Part of a small language model's weights: ALiBi.
MLP neurons of a small language model. Each row is named by its layer, matrix (down: output weights) and neuron, and shows model dimensions 32-127. Each number is 200 + 40 x the weight over its row's rms, rounded and kept within 0 to 999.
A block is one neuron, or neurons of one layer that tend to fire together. Before each block is what it responds to, as a language model described it from the Wikipedia text at the highest values.

Mainly the -ov ending of Slavic surnames in lists (Pishchalnikov, Ismailov, Anichkov), plus commas ending introductory phrases such as "In 2010," or "After the war,".
L7.down47,223,185,181,271,160,210,197,241,170,103,201,220,226,221,203,210,168,177,135,207,266,158,204,238,310,150,193,202,171,171,195,146,171,173,177,270,221,164,166,124,171,136,251,223,186,197,187,207,223,242,226,289,280,196,256,250,230,208,214,132,234,198,177,236,215,167,247,200,206,226,135,242,153,199,212,231,125,177,222,232,205,182,220,168,165,200,156,259,203,129,235,224,157,175,193,264
L7.down158,116,130,251,187,122,246,262,213,236,205,232,155,155,174,137,197,187,159,208,151,197,163,204,162,188,180,175,197,253,170,223,223,216,136,257,238,251,149,159,118,192,217,225,222,179,227,188,230,255,174,289,196,297,143,210,222,141,221,169,215,226,208,176,244,175,179,104,193,198,199,219,184,185,227,298,230,166,186,208,145,229,299,269,259,189,186,232,205,161,197,189,224,189,268,181,225
L7.down254,208,171,159,192,122,213,195,190,250,269,231,215,243,241,223,204,109,179,237,221,215,270,199,239,224,138,162,231,182,103,200,183,184,192,174,154,219,138,259,222,241,197,169,115,274,150,166,147,287,185,178,218,160,300,228,138,208,192,206,246,170,203,226,201,95,206,136,194,152,203,158,192,228,179,193,213,218,232,239,186,158,238,221,252,183,187,226,229,178,219,161,197,258,168,148,223
L7.down261,228,169,225,201,194,252,201,115,205,152,158,205,161,167,173,209,209,142,144,242,129,207,219,246,269,254,226,137,151,206,214,237,99,240,182,191,253,191,185,219,177,189,197,209,183,212,113,210,181,267,195,228,238,189,181,196,258,216,183,215,226,161,213,159,188,96,280,171,316,150,203,255,146,253,163,133,184,202,162,212,145,156,214,198,208,177,204,234,266,228,190,227,199,159,184,220
L7.down285,213,196,228,154,165,148,197,249,238,218,205,134,294,180,262,193,238,249,146,197,152,186,225,157,232,185,114,326,200,201,253,241,216,200,219,170,316,207,150,194,192,274,209,218,196,136,213,201,144,288,218,145,197,199,216,199,227,216,189,260,198,159,220,144,150,281,187,220,126,173,171,200,196,166,154,224,196,178,153,173,210,234,259,227,186,191,230,203,228,135,119,156,170,230,174,226
L7.down349,253,205,216,217,223,216,226,238,228,264,202,127,170,267,170,199,189,214,243,220,184,176,149,187,284,164,157,195,197,148,211,238,170,209,132,204,236,128,200,191,183,164,166,276,250,178,215,262,242,278,244,180,239,152,222,206,152,203,176,153,250,222,196,282,204,180,176,132,259,187,185,189,209,176,225,181,124,189,165,194,178,254,234,157,219,201,243,218,182,233,170,184,178,229,218,215
L7.down407,227,139,247,198,210,261,183,178,224,185,106,298,131,197,228,180,245,148,142,174,155,247,249,170,172,230,211,166,86,185,279,228,241,228,185,170,129,230,174,138,160,241,228,220,188,182,210,170,118,217,203,222,260,181,197,219,208,200,250,192,244,201,237,129,218,252,139,158,248,213,106,184,195,178,258,211,135,219,233,154,208,142,207,195,235,151,163,245,164,167,144,219,238,207,212,223
L7.down414,233,160,232,255,289,262,150,208,168,226,156,231,233,190,221,231,224,147,144,176,161,196,210,201,149,230,169,168,243,150,86,122,146,262,202,176,233,188,221,237,198,162,201,199,232,209,267,193,213,208,150,182,182,176,231,155,214,256,178,241,152,152,185,160,209,166,148,218,161,158,212,293,296,178,189,296,249,206,226,211,167,237,199,236,179,211,201,175,150,218,122,142,180,229,218,205

Partial byte tokens inside Chinese/Japanese names in parentheses (新宿, 鈴木), and first pieces of split words such as M(acedonia), N(iederösterreich), prot(ection).
L13.down93,210,249,176,207,250,215,156,186,181,239,187,202,213,204,186,178,171,162,198,257,141,217,118,196,222,255,199,185,173,214,171,244,214,153,305,145,221,234,139,188,201,174,182,130,243,235,248,212,212,174,169,181,175,188,169,146,227,174,192,215,139,230,184,210,188,212,274,219,284,195,197,126,197,201,166,196,188,167,137,202,238,148,194,114,201,172,172,230,230,239,219,227,207,186,197,273
L13.down156,127,211,156,218,182,216,198,200,152,223,243,209,200,148,222,245,174,258,119,230,184,187,208,207,243,206,167,217,167,188,202,190,172,254,174,290,229,160,201,233,228,145,121,196,257,198,220,199,215,242,215,190,232,154,180,221,241,217,225,236,171,202,186,175,170,143,317,159,164,159,198,250,234,136,108,235,123,226,131,186,199,204,171,139,184,234,165,191,270,165,229,184,216,213,246,216

Word-piece tokens inside a longer word, usually the second piece after a short opening one like s, c or in, e.g. S|ü|dbahnhof, Ins|ur|ance, con|stitut|ional, c|al|culations.
L7.down81,209,238,171,177,196,200,169,160,159,237,266,132,220,239,263,192,199,184,191,184,323,188,175,209,128,131,185,134,198,228,205,169,255,167,224,199,277,109,190,174,158,195,253,215,177,220,118,241,209,253,218,236,264,143,260,202,225,242,232,191,257,231,212,204,183,237,256,267,297,180,188,186,150,259,267,198,173,241,235,216,197,210,211,146,241,206,164,134,196,200,215,148,175,163,136,149
L7.down140,208,216,205,219,174,211,247,107,187,186,202,149,228,172,191,193,118,226,273,210,101,200,175,237,145,244,186,205,195,188,138,128,226,258,213,166,181,189,222,194,180,214,171,201,153,175,181,195,249,187,222,179,185,256,216,195,218,175,276,190,224,199,243,301,158,180,182,172,216,229,135,262,209,114,290,165,267,244,184,171,202,228,184,231,228,215,167,246,196,218,153,188,223,225,192,232
L7.down229,242,185,162,161,210,230,183,238,172,236,231,230,180,225,255,281,253,169,179,275,193,203,261,143,245,229,160,127,178,241,202,185,138,146,208,184,183,259,177,207,185,155,227,207,183,174,191,229,197,151,203,116,158,229,184,82,231,176,190,188,169,208,179,230,190,187,204,221,183,221,207,235,208,194,152,256,158,166,162,76,245,219,190,201,331,162,155,250,154,179,184,187,164,127,231,246
L7.down246,210,221,215,138,223,232,149,222,240,199,184,205,237,211,235,192,185,200,228,173,232,160,236,153,270,149,188,133,298,221,204,252,246,199,154,162,156,226,132,217,192,228,236,214,243,188,201,144,196,216,264,215,164,241,240,264,179,203,263,188,204,159,177,189,174,245,237,193,203,108,228,187,162,264,209,159,116,182,273,169,123,148,204,193,163,264,171,162,210,186,206,128,190,221,199,203
L7.down256,255,277,195,169,196,214,208,198,207,191,270,142,196,193,236,210,159,165,181,245,231,212,217,183,163,221,209,138,200,185,226,199,212,214,200,185,230,169,206,196,177,215,197,156,240,296,256,214,218,173,201,230,170,205,159,184,120,192,200,211,189,161,121,236,203,129,165,173,177,224,206,246,194,149,191,198,151,154,190,247,171,275,171,209,216,246,244,245,156,256,197,209,138,175,136,201
L7.down324,180,145,212,221,290,221,156,199,293,261,162,178,251,230,229,126,167,127,191,230,190,125,234,161,198,186,104,198,173,229,230,224,139,220,205,245,231,184,286,207,176,195,183,158,194,188,198,249,192,117,197,208,200,212,205,248,163,162,150,199,98,155,164,273,202,216,173,192,205,333,222,144,239,139,162,188,205,179,200,149,206,212,218,249,118,177,183,160,197,178,146,251,268,127,161,231
L7.down443,236,235,230,231,193,200,193,167,206,190,208,130,135,239,135,149,173,107,262,272,162,136,163,193,165,200,218,190,193,238,237,274,164,200,171,255,174,234,221,177,146,192,181,177,190,191,209,324,244,228,291,148,246,161,189,189,221,159,222,246,164,185,160,177,187,204,155,211,221,183,142,219,147,164,237,219,239,153,215,183,228,211,121,185,234,206,217,232,254,196,167,227,230,234,176,179
L7.down502,138,203,206,178,182,244,137,169,217,187,210,161,181,177,140,139,140,192,198,205,183,153,121,232,228,306,189,155,219,212,290,245,191,169,159,152,233,229,235,179,262,189,211,231,226,157,181,199,161,277,173,193,236,196,233,131,224,232,189,259,178,165,189,240,214,145,168,256,279,154,188,196,204,257,194,176,219,196,239,130,218,209,249,194,215,191,218,254,98,220,239,191,171,197,143,171

Interior positions of numbers, such as the third digit of years (20|2|3), the colon in durations (4:05), and score dashes; occasionally commas or subword pieces.
L13.down99,143,204,285,199,166,188,281,173,221,106,185,195,223,171,123,132,191,170,166,253,198,223,233,188,198,184,180,192,278,236,215,199,153,200,160,232,237,224,244,257,157,200,222,313,253,142,192,261,171,188,214,169,231,212,221,241,149,147,249,212,225,258,235,165,205,195,217,146,254,144,203,184,192,188,256,148,233,219,122,179,186,243,263,273,217,175,195,236,214,169,196,201,121,269,198,254
L13.down339,228,196,142,176,187,177,205,138,238,211,218,243,143,209,162,226,227,231,174,246,211,201,151,170,184,242,112,155,161,218,187,245,138,195,212,210,269,187,263,144,269,232,208,223,165,179,187,219,231,255,171,222,231,172,259,206,236,261,227,141,229,198,230,163,189,240,211,251,114,222,143,196,104,205,276,134,180,188,127,166,140,220,192,232,187,150,145,222,148,188,264,217,198,234,247,197

Middle word pieces that come right after an initial "c"/"C" or a c-ending prefix, as in C-op-ley, c-rit-ical, perc-uss-ion, comp-os-er.
L2.down131,99,227,226,226,214,187,250,147,222,225,170,241,202,210,267,223,254,176,243,155,196,250,160,224,216,261,213,218,235,172,194,93,250,286,288,244,253,128,156,161,144,194,202,224,224,150,224,211,196,160,182,229,164,250,221,223,204,147,184,203,201,133,238,214,188,179,313,197,207,154,167,214,235,251,238,158,166,231,235,171,181,178,241,212,208,211,128,157,220,177,288,105,103,222,252,213
L2.down201,223,180,239,231,235,185,154,119,89,185,180,161,243,205,202,219,191,181,203,293,130,164,185,164,222,260,216,238,212,198,205,181,225,253,191,219,301,223,228,211,175,184,135,132,209,201,191,161,243,129,152,202,194,216,215,177,148,214,140,190,236,222,140,179,210,223,272,211,329,237,178,266,168,174,220,145,175,234,175,159,237,239,235,203,191,151,154,184,122,177,236,242,221,182,227,211
L2.down260,228,220,191,247,204,146,224,239,176,243,175,225,240,221,147,237,235,202,171,196,213,255,199,197,185,171,271,219,144,221,214,177,145,139,155,245,250,168,231,235,200,164,164,195,245,168,226,114,165,203,158,153,158,185,223,186,218,248,125,236,243,122,214,162,191,247,162,281,289,204,189,164,208,196,232,94,189,199,153,249,177,154,231,252,235,180,109,264,155,193,214,208,196,168,170,244
L2.down378,154,290,191,213,286,210,218,194,214,158,178,167,278,172,215,137,150,159,139,179,237,136,142,186,207,198,219,217,189,228,170,144,240,170,220,214,149,265,127,194,180,205,187,122,210,288,217,215,214,251,142,195,215,190,184,223,223,251,202,188,132,173,232,205,177,194,252,160,148,211,217,164,208,184,237,217,262,233,272,167,279,239,212,232,166,233,119,162,157,254,180,117,204,177,241,226